config.toml
n_head = 11
n_kv_head = 1
d_mlp = 2112
vocab_size = 8192
activation = "gelu"
tie_embeddings = true
optimizer = "cautious_adamw"
beta2 = 0.95
seq_len = 1024
doc_mask = true
MLP neurons of a small language model. Each row is named by its layer, matrix (down: output weights) and neuron, and shows model dimensions 0-127. Each number is 128 + 24 x the weight over its row's rms, rounded and kept within 0 to 255. Numbers have three digits each.
A block is one neuron, or neurons of one layer that tend to fire together. After each block is what it responds to, as a language model described it from the Wikipedia text at the highest values.

L3.down364:121170118138112125134088112149104129121146142161107177138100098134145089167113126142096128127149074126124122126134092115103163167145111146158123176162121159135128139144071091145108144102110148122116138109134110096125164151125159140094132121118131124127116121145120134140132159102114107126151133107096132120085128156158095130094112130105091114139116122141109144111152150143136113116134
L3.down443:113171131146130189107156154142146136117139133114101085128129138119124121163132149124152140137132108104156116135148107124112085127147129129152165101118105138105123126124149070182121136129108116093139145128156135108114142126177138124122117129111114106151105081124091148137145126141102117149089110177135094165136107124102127166134132128139106106093121145129125111103097145135120166125156
L3.down756:118095067085136159106112151140150130129131157174130133163123129187147100113137142146118106122151100158135116135092105120124119164148150125117147118122038084092170155155123095141110135119128122130114125103116102113125121109113149171133156112162075122187144075150156154141083099111134116175167127152144104106113135114101138086134134134102103163152115106131143149095115115141124085127091
L3.down1638:161108111148134116142139107158096146171080151101123142136125117102159103134088075086097124131106117131081157099117135152134143101130095127179141135132131127127120104110126155142144134133133098149123157108147159127160126132105117111156092129139119152144125119143070108112126136069122141068132092175127132120122081115126146128117151151113094145142145089113130125137107108108164141157129
Temporal and discourse adverbials

L2.down281:104171141133102128127143174155156120115071125105163125114085118173122143110136108103129117124114105102140145118127141126096131103127161127122133146152159138158132146157109107122107160145128139142130192141153156145108150144095171179148069127096129160072094147135146147131149115119178152096085131132155133094151119135163158143184118136150094119126153119145174175175136138126125129127164
L2.down1615:153107132123104164116157140141176120087133143111127113160095147123072162107136117134101130136134153126145125120126134116145137148160119116110116123178100135149119121136142086108121159158113121104143142142124154109116151139125142133143149119075114105151115148149125123149155131160153146135068089076103136086208169101077107103118136125153148118131106140155115153104153152143137156118167
Person first-name endings

L2.down306:108079081147115086134107102110142112130132142164124082127123118154071118162136163139114103121142124151133130116175122092121107104111101118162131102124156096109164130149137124148133172138157137144094079162145115134137207106119162135082120126069123079139121110148114118123121157106161136123156110083110137133117117139109120098124145162099117137144137124126143151104130118138118052151080
L2.down945:133135107138131140163137106126142161120129125169123120174181086109148127170127174135144134145124143129102165153130146100098105146153149132090132079141124132115151168141099079143136126109121152119111102141122141123142102096134116169093100165160135114142104100120115121111103153116122112109144126132106132147087120148126116116100142148094160120143108150097150122118115146137128135161074
Year decade digit

L3.down241:124088154139119136128179148092111014141130173160119139153136147118136126150133128143131137161138136129138112102120143079068147101118164133104135169164166075106122155175090134129131127123146168123136083125066144129128141060143099104148115118162166117131153144149133139106122139114158139123114153107127111129105116140118138074145164139132138123181124095117142114139140180164117128171130
L3.down371:115093193124152127128139130159149120146112162056114135118158132116145131126150123124159109119073141125100113144123110141154143099124125128108085138104133144140105144110138139090114108148141125139100134127102139101117132130127060136121112156084150140127072150125115130125109183148153161120062087099145116115117142178108122127141161136107114093156117097139110161205153149141163128120115
L3.down775:109128163171177152164158112146131128151082127149126146117103113128094134117134092171099115103139161109133164144116098128125081152175125146107088130156145106114103148113140120115158148128149108149118122142132124124147134163155113154145134168138116140158153152175110147138133165127096127138096158172111164167133137131134123151110147091141085159109125129119131170189101130144142135174116
L3.down1785:143159159124081105148137126134164126122105116122151121114171120102108134113145100132126132139105139101098149149122164121070147123145109165151156152119142099102133094104100132136167125096144097115150130082110150115108143116123127145128165074097123147141161137109116107150099136113113122140108076153154161139126139154087128141116192153169158098144152118110139112153165151103131113158122
Work-type nouns after "the"

L2.down150:153113118149146141161095107132168163131130113148112129130152120126124156145146131099088102124132135128074122138168109130122112171127111126130094124133166087132128130138131093140124120172134116125125147125136112120125132139122117145153116132129139085153130141100141110136138130131113133108105048150093114128128072134130137166141117102149096102128098137147123136121121096114142146167146
L2.down2069:182132108112163131142134131090093140132140095136142159123160137129137149114156121135146130104123128170110162141119156106146131148127137160161111149141184114174107116131141147122162127151098136162130107105094103130186123172119131106144115131102150132164107162136129157097111137113137117140092134154138115114155138138124116137094130140101132113131145130115124119125121097174175147122124
Word-start fragments

L2.down902:178111099147110132145162136145170133160105096155134158134129168134129104125153115147101154090111128119094120164114149142110102112114114127149103130071075161132104113146155130094110131118157118150106158129132108144140135148131139110168128168096118162150140128130116132107160101132089139127120162122143074106149108191150100139141112099179137137136098087074122115150118104093174110109147
L2.down1559:127161167133153133149097127158152123144116120112125129137088127122133144118102118143115091099135098116110119155102099137118095135095157087117090110087069115132095146145125128149138141081116148141134162127145092175157140139097139127133151139094132160155119102117150151140165133167119134128092195135129126145163115123138117187125145130159130141173152150085144102178152128108152131127177
Leading digit 1

L5.down187:095166153120145141100106133160119110057125111148118145135140123139126111130088106131122105142106096138146141139136102122129132125145109149107128150135110186154087077148146112112107131104119117119120155112085117144144073164108091156146145113107138103116094092151135165146130099168121120076125129105109101148134092093184150131141115071085124135139113152115136106147137133118099137175138
L5.down240:127123088106134117100110079142130120128125115137149129119110124156132142138128127096162138081143081164124139173147159127126114089101157137133134161128200117128115184117113151132113132146175119104143123142107101156101158161142108172144155121129118111133147115135140129091133093129100153116144137129145132106142105139133131124124119079157111174119142168138133126129159132093119155137088
L5.down515:098136114140143117082101137118142119134111091112141179117134141127095115113173148131141175123155106155122111143150152139154125121120123179118118176125143128156114123155096154155135147122143137098169109125142117113138131142117132126069147095127140085153089153153156100121158140088098146101148146163133102134159099163164138108129190105132150166069145124131128086103099092112131117163119
L5.down675:127116146131115121161124104145085113145158137119146131143167148141129136148094136112113151129176115119151117128125116119160147137140112089130115142118141130162099134103120133200125082147122103155102119120158103124122162149148152096126120141133110184157144104155144110109107132139126110136155165109121119139123153139129122083157154115155142109128123127114124186128125120107107102093148
L5.down728:119088164138123110086071085101100127114163110118152115112146142118158145152162141114151111146149088163110163129125126146151101142151145069143095138112120123126146146120125117116148083105132132127115119146199139141142150183087165144106099120132104175147125082091114104129123055102098165148103170144151108086167112134124147142098134125145099143127125143086151105175142093100127113161157
L5.down997:113106126130097087141087140125156112149164095082137118134131142118100139110189148112129124156141121119167146135163122129131135144129095087130137127148180139092152113120124133148148111141111128121154148094143154158156130160140120129129144135167205105116134116111121095103106148115074112130109099154173156133126153105098108139127122108099100122140160130097123142142144111104123154093104
L5.down1593:113132122111114125152139138138143111147132134116107105120125117125110121091168172133128105130115143180148165155117129146150173124154063106130129144144136140107103164096140112132140127132133162106124067148166152111128129092112103139101150127113166139074118133135137116141129179151168095151111108093147122107112128131091137096098102123108108138128127142102097149162133155109097091123138
L5.down1651:136091121160121110118138122155151152120153142122134114116172109122155099116115132102157153147128126098154068132131123132130119126114141129136161120139145157091111111141086124112147137113104103144143112139144154097130112127126114142110132117110141104103114128133116129136136105144189128118116087079117130103085113117136113108102094117091098092133141153104093129112132119139110124165114
Year-initial digit

L3.down261:098144111113124117132128148127102187109159150139144140118136156167126155127096128134128107105143127127128149167146126132131114163139131166153126106131123100126137170106137131122118105134129147148141156133084153096118089136132135124164122129114122120135153142120114133088135165097150175133143139110136129092137159155121126139109093096095123171132115124145158113123150132156128105161173
L3.down1279:117161118169078120089139088154095100127161137109116108114115119137138099137128160113107125118119123102105121117155161134122174164145110129102113148161179116152129136100110111109110129145123114158110129146180129162159118113081162133100128086123132092126143068128176140133145117160148133150109125120104136129065145132144105132140147139096125133121126156138114123114144113119107158127101
L3.down1580:079173144129117089099126143125142147113159124127105124094093141125102141136109120136126129084092151122125101128139103172135126142157118122166127141116125110110116146156161132136151147115121143120163150103115104115083138121102145129131148100089139135111134098142114126190136121137164129126121134144184142141127101125135137154152086127109110118076097129125171088117131094149127099122145
L3.down1696:134139111079123123063127088151101111112128129115117153144118125100131189130117133121174130134119104120123119109114135108108133120101166141126108114124129118143129160123158109114131158190089149115131165119132116133145129123158138159148119115084100170131097133176157145158099121134055145078096121127126079136147117150140154182135115182111149119133096110109089131139186096148117114131149
Year final digits

L5.down33:104148126113159109108133118124161088092145134153148121119119178160132107089082094123123105159158152129118129120160154100171127145145110122118129122114074096082155143134072147153178163120090126138177173119131147091130121144122113145124123079129139142122114152119070125137111132144155109097112100122111169139139143120139108138113152124111141127153123148124098107161116124120087146104144
L5.down225:142121070132155140092161134148126112109137168122135124122086150086133148116132113159092132151154111096119140169157071145106145139111128072152156128140030138129128117133173163120184117141134127046135116109129139136140130130135087154143079137128130131158145130134164095149081111129139103132136144085180098085137096057095134098134139138127095124140138074127106095115140173129141164142131
L5.down1263:113139130122149116089146095109156130100100142170141119139154134156117139118119149135164124111114146148144129114130089150137163094106147128082148127117120109133155121160153083088094164124132132130163158157125071113133078133124120144162115126113180129141091137143140109121135101120098102110180194095164145116106072127118134153146108121103142106145148129120105108139139132156099131136158
L5.down1270:133109103123113113134127109163078114143145124140107127134110147113106122156158140139083149105084131155160119167156081114124104133112112136134113115063135143123136167127135117146101112159148127131166166141119151134077096131157115138137092148104111137165171117135137133118134131116136131131148142073121100139127110141114141126121101120159110132102119158114100142138103122175124179140113
L5.down1519:115157140127127116116102145134116114084132107136159115113137093146114120137137128127147133124129126139142086075117117146116168125154114167139138136178133117138146066125124169115127134125132142115085133127173154105112122130115138189102118097121128184051125162137149145171150146110123117156110094117141151131128123109135104106155146102134195165152102103149152125089112129097098110099135
L5.down1616:128131100119130116073105096146135127146128157121132120137116144135122103112130141172187122080133114139124129136124094159138136130138143119117091096104119111149162128109114128146139170083147177118111137135083130117117093129125118122125161102181148129105132109137132192121144141139111111092126116093144154119122137108125166143139079109104144127125127130138166118101115091133136149123144
L5.down1714:123145141133180127115118121143113132119162152129128102149172137175148146106158077123120138096179129117164127140095154137098115119146112081102130122136092160121130133156135161088155116113127119074146150087121090171139161125178067135139135142078089111173102109146102088130104138122142120174122160149156099150129180117136099150125171154142102133141108185115158133178132144147193099135158
L5.down1924:151140139154120120091145148172122148133146135123118171116143145152123112162124146110150094146101095151114151122085111155124109109110140158131131141108155116104147127056153092114135127137144148118103128087122119118126124095145088118116074141154161132166121142175134118146133136115112102115170125136106124093117150181108084120176155112155093140134167109151155132108127132163086157151089
Year digits and discourse adverbials

L3.down396:139126114149090122103134108114151134142104145133133112107152127145154139157142109143100104173120195156140143104096149151162068089142144148146165096137129137127087123141095169106084131166163111149113131120125124148096118164152148121125094136101154133122132154126117168121171105135080144155113117120093113151144119098125152100105086152172115109113124114148103136105143148162119136133118
L3.down1125:116140139108136100129110136126141138130177118161114119112106069156078103156105139118122137093116154074146097081163133142103110140078136120175188105125103106120125121119135146145114124124111168074159119066088136139137122104093168097096101142123130139141081138138138172117141163155159165165121138146116154119103121144177127108171095120166141144130084160188150142116150181111116129125149
L3.down1657:152135102138128161146155173171141100155131169101086154116157157178129132120107126153127131136153125132097149152115120169093146161091107145159126123157092095105108177084132080091139148120095158091126090089075105102138125124132125129106097121118105130148095113133123166131141106128128126118125048131094116141134075097140122142097138135121140191135102117119097113125109134113148120150119
L3.down1954:151110129149161143110143110088111168133125090161133121113090124145137089161136157141115164112117120118106113106072125136144134159106128124149171113141120131106133151134137135120137152088168121090140110127112096138128133154162100138087126114133110090098100129120103120122105115131134129093130146130149133117133130146138095148168107149161167178145103097157117135092125138108104122152108
Word-initial subword fragments

L5.down386:154142137105122153120136146123151124118147141082137105101175074116164119095137124168115147117146121102127138101128092122157107106138145090099163128122096115105145084146148183123114134126132066120124116165138188125123131160138136181123119158138095071120148117114139094133136115130171111118148119186108103126109083116127128107141110149127112133105117154108133119150154158106133113105129
L5.down528:134121121115129130129139088146128120117130161088125131084147122154162118145168119130143133131135142160137143109120078134127127153157098090067160137133110113128133088148141103045116203132138075104145134145169157151137115147090156101107134114130126122161145121103133120155139115109127155135109115159157118094055126117074140117114119148098146160129133111176149108130149137151115118109133
L5.down582:128124170207096130109142154155154092157098187074157122109096154143142129115151103127127139165132123141135104098128109128133141108137090130091152118123162078169116079139190164132110182150136130117138135179135112149145120168112155182165140087116121111148115101145125157183126130160150159125142128101132146106092126134080122124168135116104084127103151125151156132094151146088189119129108
L5.down647:165139103170093094139141139127118102151126183088164110135084141136161143120131158135138139116139124138130139119115112104117167125137102135094133128127125086149100090138141164099071123132124146119090140184161110116103143138110132184143132104115142105119170138112077146162114109107165175130127117121116149102144141108103143117157145147145112136118143100129101099130147162102183151147122
L5.down755:071169113133147101108141103100159124119150130132167137136157112180145120082116107115173103154144148150120133114150128129183104115116108112074141152166103100121148147122099136145180122146105135124101108116111151119189163134126147126113101170128111118127129134127141131131130158154111090141155109096104154082118144113153064108122134081106129155148103157140141122114115121145131119120101
L5.down892:110142095164119096134146134144156137115119149139175129119093121156137089153162105168145129135146103144115099197168110108105086118143145121173139091123124143150124103124136120138120149111120098130167163155140121092153091169200148157158099114156111105157137100109123140148177130100131109158100145098104120130148138115136140114118112111163159122111115113121136119136107126127121130130124
L5.down908:127156117130132125145128156101118135096140149097121118149147129093122096093064105111165154148127115115148142102137126081116111128161088142106149111116115111121135147134122203104113138112139110167160141152118130115125067152130143130132080158077108090152134113119076110125139097116122157102111160144117119172112162145095198138116108165093165066089130147132076132139122082143115095139129
L5.down1972:151137146094119127116139119128120129120153153139147124126156113124140117165148111148108129180121116113137074154145103150112068152142134130067139103086112130160160090138127088118112163136153079154164126135171141110138140146107143124183170154147109156124145093165133123146094126113147127157140168140137123112096114141132132146116102088128120141130143168149149120140144124120153160106136
Next token is a name

L5.down163:136106102143135125082127146104120140116090131122145166146108133144138077122131147132131117121100096115137132132120111095161132096137123147150149113132139129151120121166139137133144115128100142138078138145088147127100152152096118132104174078161127170106114158175155103145118145133140115152111139149140136158142128154125151095119140150102104133117062151130154126125133100130138143110155
L5.down179:150137124140135153127123098115120146129119143131112142100135141133192123123166122146125139108136112149126166140160137108087058095166135135144121123163128128150132152121152129114150124112188126092119111118120135140114150136122143098139116126169136117165130157103085116153104162097136173127098103123112132102147118096092124128066126091141113096103154130082139140122139179130132121100141
L5.down272:135138119114137103127146119122102109187137123141125127163170138094130157104089139130126139139086122093154132097156104121163125124136082134196150136138156113130126100147142114110122084115132088143112117139105171157107126128154137146140111089124152136125123171101098101143087122136132146136134097104154114149129109121144104155098136159129149118116157126089131165129154144109140144165142
L5.down421:145107087144167076117122078160130150218105107124127123147115119119134136086172109154139113095099163127078128108105144118096155095121140087122165137150138169113121106139121116115150130162128171129123159135144115138143092146108145113154178103163142145097110136139125146126127064116115106135183165101100143110145118104130154129092148159149108112144124125150109120133086126104148145115187
L5.down766:115112084164092143126136136127125106138139145092226118100144084138109112148105107160106102109119095127128095104159135106166109125129092140133109132157170138121109127148160138127161115113136146127131153134114135104122144111141133107145127148149144107097142145135097130166152127072144123106102157107119148160128147150137151156132126110115149149167135127098137112130097123142134129088118
L5.down1884:139129126130128140187173090119081161084093071121080160115144139141123154101103114137132121076116077126147124129141113104124143133126150123058135084094121105122144096127130117147150109164150077142150086113119132140122149136138108109124121130134108103143130139167161186112109161125109086139131138112136110110143130144133123129141144171165107159142159118117144175141086134114118117144120
L5.down1945:161140148132169125125138169176170120138118163146192099157166136165124097134100115130129133144161134111127127120127140145147086161145112118089173121133136079142133140168128139106147187114133148097143124160128132115100125147106123139120140096147125081115149081108164119163138142135124171119120071133156134143118128107154117119148128171114144148157120136134127132082133127153143119117169
L5.down2091:116112117143148120137104085108129138147145103100129140141139136079089127171114119122158121093132155165138085093170128123114137158104124124152133135159120126158137110098130115153114140107084120137135171133069075126111141162117162096101126092154137144092074133156123163107134132166120172145143179092108151171112171110114134160129156127148096134157123100108147117133130145191128083118158
Word-initial subword fragments

L2.down318:169136080177137149154152112135137154139143144113079158079099128112098148136109098113128126135090130118103134176153128112132115177091160081129126162095108157127127123143122081115108133159142153149143127110116111160190135154115132098150145136100132085178134133171141136139100131134128094127174109129110120135150111169103097106149180126098142119132143148106147149097093098140129125091132
L2.down913:170145115138175168071139117147142157175117111093099150136128144149136160131133116111125124120158107151135120173130116118117142184106093140112098137167057120130176116134118100155123101163111079099150125148131120185106129140104121086143122134090123125165114116126110108146155107133126114107163144144124110151134127101137123136133136130103109101131146103086116114170143119109188151113118
Introductory time-phrase end

L5.down628:134129090153114142133152143146157114103136120126112152125130145096153148124152108140118120140200073117108161135155137149151096141135112106179119128114077109140123062178191115128142151175108132105118140106121128135147127088118125136047106114119139115158107157132193132153088155153104119114168058139176130120134083108093118105142146115108092154169111104166140155110126185090155104154114
L5.down846:174148158076127115084143078130152120119143143142149107109167105121140097138116117121141136170099105143126133144130103081129096139135111085114115110152081128091163137119095106131144139139106079129166133110151148131128143132072125143127150153132128131169128139118123106168061095130107130118153100148136143102094159130162132079147129147095119146137147145140176119116131111122172122119144
L5.down921:173112127134109154171184133087141145167143161127095121126136145116153152073168152137105122141128125103099127104056127155145120149099110089134145146122071146105136092127099090106159148139116145126102152085104168116147140107115136136140077144084109160152133129137173081120131135095171134139151131135146156085111089117130158096113160151097094115143138121188120140122147160138110099137147
L5.down1227:113147133091105135131145115128121118073122121135102163119132147119132137127153103126129126200126147109071109161146111090132112176096117111144129150147037137099124132147080109131122127181094083091138132083130173141140138093135131091051143130118129109143102141100123099139044142115075129086118078116163121108091118152125114092108141129122093149137129127145124128084134155096146068128115
L5.down1543:103144136101152123119087094125136141168140127160132134155150140168139084106098113161150133129090134123126161106172082124139156086132139121109105111116103155131141091110141097136114119101125119128150107147132090130149148178104161147152134125143141105139117135157143127120147105124148104137145146124145121135092164099131108104151136109080099150102154137124180102136146106122137163115141
L5.down1566:101135074105117118142193162083123133127115112126138156101151168134148157096154151130138154166161130146091085146164098111083093102125141112125108131075112179150113142108091110140123101116153116138117114126156122125104118109148127084158110124146120147151096149124168132107135127144155128140166128144164149138125104112130104091157105142112104161116109158125119135124123145139082103135141
L5.down1996:160121139123117096152196172135118136141119152145118142122136144106146143122134178104109132105160105171114172167099103140114122111149134139130123146138031101140147069162121088104114124107148139122119137132112123133133169144138137122074107114120136136141118189155199119152090127136134115139105117136153126059144133074073113102159156117127102115157138095120101157123149152106158121146110
L5.down2068:102166102117141116101137102135092182131106105146172098144149153118100110140141162152148123118107133133153134113131141096114133136131098181117151148109160138133169122130135132125107117128119127108119142157131143082128092107139153163212139141123163072133123097082116150092165089113107128134098172152131157159095120095164125137105106111124170194112129097129149171098130137100152139127143
Sentence-initial adverbial ends

L5.down86:143114108126103146131112088152172134135076143126113109154136128120096125100165142133108146163103194084123103125136145137131130148157129129123128117178110109127192124157135133113148159109136105137139132132153169120096163173094106158117154120125112146178161149107087143141086133153124086114108166142118112120145076126137133149128080144133142113104145134088141167143145141115128130102127
L5.down1196:076122127168154175156155123107109110072130127151152167122134081099121167110128168142087136092161065142064133202152122140118120152092151159119105129108093096144146154137080129160110168137141113119136062155122135123078102113144138141116105135138116139168131130164097118130158162133133143146212163117143124143129165169114144118132145112116132155141114143123139114132164122108121138123180
L5.down1204:150104117115105177114127103145086129170125143165132145156122084115106139109160155140143108087133108133120123125159130130114112084156127117128081098161115135136168088126125112125145079143168129140125161146148162106071104111150142104143101111144132128137125101145123105176099127161150174112134128149153113080052153115111137109113159151105122136167137142155106148191144126192162164154141
L5.down1252:158114102091129150136107137116177131078103153130161126096121134136154094091090076100125126107169136109104141136130133139127160102147164132134132114143130091114140156156099139109140135152129121117133151124094092118152103151135119129106146114119119098132163090101160129117108160084138153147112147179129127122109128167124077184134101128100175148132137103113167111154118121159160104121106
L5.down1451:164163117126137092093071123170144101111123139111137168136117093148113117131137117116095138143161115129129072133163134143151146152128138167144142172144156147185154109087150142145136146184136099113054151105130174106134116149098079141147129154114118122125159170136168161118096140155133124128129111126151119147114173144164139102129132162113099119122113127079152142138131129147122085136089
L5.down1818:174101130130131112146135133137144144118145164135138120121118167112125105177111194125154138147118130137082109119146123135137135137124094149119117152118091162089163135178137117101121120154110125129139097142097155111151136094148067136123157148105119110117145112111132155125121089142189129087071079130156120068131128135166146127098163129152128114104124148125150118098109133126127127158142
L5.down1986:101114080162134157134104107130162179106139098157139120141126115099157123122147154089065128143139102093113126117165111169088120140126147174160074112121143135171170147136120160155110164141132134122126113158122150104109125108179150158100133115172130150121094103113148168140157144142121143160139142109068149127165110100114120082149144118076143156093126115136130116101124113124144099175154
L5.down1990:161126099142102143116141138154156151137111114108098122130148133154148157116143177140137123108140057166147097138122083123119122149163127182110148125093152111117152132116110131123103156126117100140148120139169145112139143094134152120191141171149114130123106155117115111119096111146144119133133163116139134120122151146119125111128114137067117140132151160174128122152135104119128145089115
Preposition "at" and split word-starts

L5.down414:162153127184126100097126120160109110124154131169152111126104122137106118153137147124160137124094129113139130138103161104111091135115113109166092114146130124091138127107152163163132132128142103147117119127139106127134148144116093150118100131110146161136146137141115150136115145175124137125164127143150092112136144136143148096164136117120169120104134123173144178170133123126114184148182
L5.down502:132112166104175131160129108120096125129130159161141144149155136140101099128141139155140184132116141139132135116131137118126110138118146128110078135118127120131108123113109099129154121106122156128125114126111159118131158101129097143137114176103125121133123113129128114102123159120113115145191135114155090156144126116155175142115146168115129150191151199132142131110142122105169178136154
L5.down876:148187140141144190101107108153096146094134145129119112133132066162166124104094131102176120152171149134137115137111143124129100142148099148109131126151104133142181153151133110157103110158100087130177140146127115117146126084154088143140126131194145151129199156127126147137134100135150153167132142122096129099137127098111160139154153120126140092114124115140153103125107149130133114136143
L5.down1351:181081148132158105137138167127142169111117109129080107106120100129099088164213111113138135113114121163148135159123117108123111116168134150086146125157134136131134092146143050129135136133147115163104103131153109125132109137159125140146105119129097114175170118122110148133113149108154157156097163142128128089137099104166151125130150129123130140143094130147135142155173130097151119096148
L5.down1644:083163139147134131122146132184116117118148104098132129100152139171095079134152155109139100116153106154138095186093104117128106145111126115113142145116111124098172122172150123093144124095125134122102119155188117142138143131101146125122131134120108169093097106178137151098098091126087170149157100116106139096145090124138131126153138174172113138131103163104133125136140141096093112103125
L5.down1746:148128143129126157139068178126081141092129139125078145079073116116094090128128128131114127140153120157155108127147133119104109130139162120113115090097119107136172091110161124183133137143118115105134142133097117090129109177108159145124128120167114119137145160104119149122129128072173133115130103154086126125124131163177155151140126111153130153115123078186099143124125159167132133135124
L5.down2084:118124114121081125126123103127106119134126160120169115131113099155195085104119149118147142126157139119132165149124116135104115133136109160054110158144139129162163156140139109137134139086099113121132146136170106095111190117147110109123140118106086100145149104177156128164113180137138172157121141129137109131174161123106132176101136155152071143107124143137139138159135119108161128158113
L5.down2100:114072107101134150134133106161115135153151121165101102175152149090111152086166120109110070115126089126159111140125160105136107101142138149119129113164116096129119109149083150149150129119148150132123112102147093097125093110156128083134163113197128156122123137168125186143130146132143141102132146116136119144134136139104074151126125126096080081136132108142163137167078087139124114111108
Second piece of split words

L2.down432:120136150115099132129124126102141124118079133120148156149121119165123113150122094141113126128120173164139142131183131115127154149150110122125154137167048128104128107134138129139139154115092162083130134172161143113174118164152079185120149164137099114117153136080113097127153092122134121147122118153114122105099142126156129115134070121132103137133148110147124084137121131138126142140131
L2.down1538:136130128121176159087107152138165129100093121117151145163102116132129181123122165103174124122148090088137102126142153102194051118147127146121105125131097169115091140110121122138160134138103155117141155165134135158128124156080166105127161104161153096134094106119128115137141144127148135089074150110121107135118132115160133152126139122136128116101155143126107151162151145115099130137106
"bre" word piece

L2.down1187:162110123114137126126110132128117162109149134120136120151132175125165149110102119139080128089167071130130168107156143136170122124116130118114075107113124095153113154149091101146139157131154117088101175154149097115103174168142142128128137121131073111131171185115100087146097128078166150139092136089138098124118158103122072150126132154096108122149098109126125116158106116133087128123090
L2.down2086:161135144113144162139119179172125130102131123126160116121103072096120119158115181164133132124148128118114151129117123151125110078137098128099069120154140104085158152098113148152116108144120159135123133124125129099137131134091108139154117115124133118175111125140118105142146154124100135125138144131159106089108141131095165153125118080123181139167069119123125122155122110139137116101100
N-letter word pieces

L3.down56:137132141146098166135106128145132120139141120135141126139120121111118098128123141148122158159109123127141112129144131139143113143136106146125110119137102130121129160173085152120095172122086134110098104160157120137134182118128107109083153108166145126115123098143167178139156143128101112129114179159072123115162136133136112131125145106090133106103115113121157098118095106187101131150172
L3.down301:111160152163146134132130166133120150152088116123115158197145161120082126111071078136164131136169122109152131158100134159166076106124117172125101107155126126119132110138129136097127135149147145155135181164174160172121099169137144097137101148100105110178159158087150144159137100119120123155142096124120111162126139121122148148173142125086096165103165105108105107118109110140132133124109
L3.down1055:150130141172089137120157112115151135206140154155112140139161119112115146118092108099084133136111139121142088155092140141147101102137137107135103077149113162128156101126119123136119153138139079125123092162165166132154140168196140110098108118136150134128094130122134127118171152150104103109128142113125158128087152125138178176140107139088140094104127089103121112115136066124163111124112
L3.down1561:141128121161109148111084120094094101124112142109124135124151130162147155114121131134163164126127144132110137173130147154132177166192144113137129103155064108114167114100127106096142095141161130141126136095129131136151135113121128092080122135114099091177111114096107097143126079091097118149080133104119132111130112083100149169133113159098136141159090060154130112143153092146122146135126
Prepositions and modals

L3.down618:128131119093120127115153118121143144087110125117128094140115141143124159141135069071131101145149117097117155144113149162148120126172119163121114142111162105106161144105133130127158112064155111145163115137123096132090126130152120092108163122116143114167100140128071126141151089137152152135136138142155121143131094094089130121105103158119157120138127107130114143143138131116116120141117
L3.down1320:149165124159135140137151119145109101148069133147144157119177169131148066147109166104149166148147119119138169100177106095128131122118143117110139084124152097147115106111178126142146125134156121145156088108146163105123164095153138104103151154158146096089091111154137155148158180099128123094090069107103141146123105123145114128138128153132101134105136140122127093120155139106139140144126
L3.down1595:098150115110145126154144135169125137094103148139132134135136137111117160124076102144156129088142104112172091143107123150111059160119154129128143091108143151104123111122159144129138151091141069191164095122135087111064137108170135136135139097165134137156142103125144119144124134169107157137099102181131103128101129120141184133116140100131109170131114140156157115170151137129137143100089
L3.down2110:107130138074148148117169104103148092135118174157112168099113153123124164155175119080163154153111097118111123139114140170124125129081142076126132104172102105129133122129142108096148102151108163134130102128125093094127142133146169148151168131137115131089146136107135149103132137160130170161119136111133120136127119144078141125145143127159070147155133130120128127115122114119129110103131
Mid-word name fragments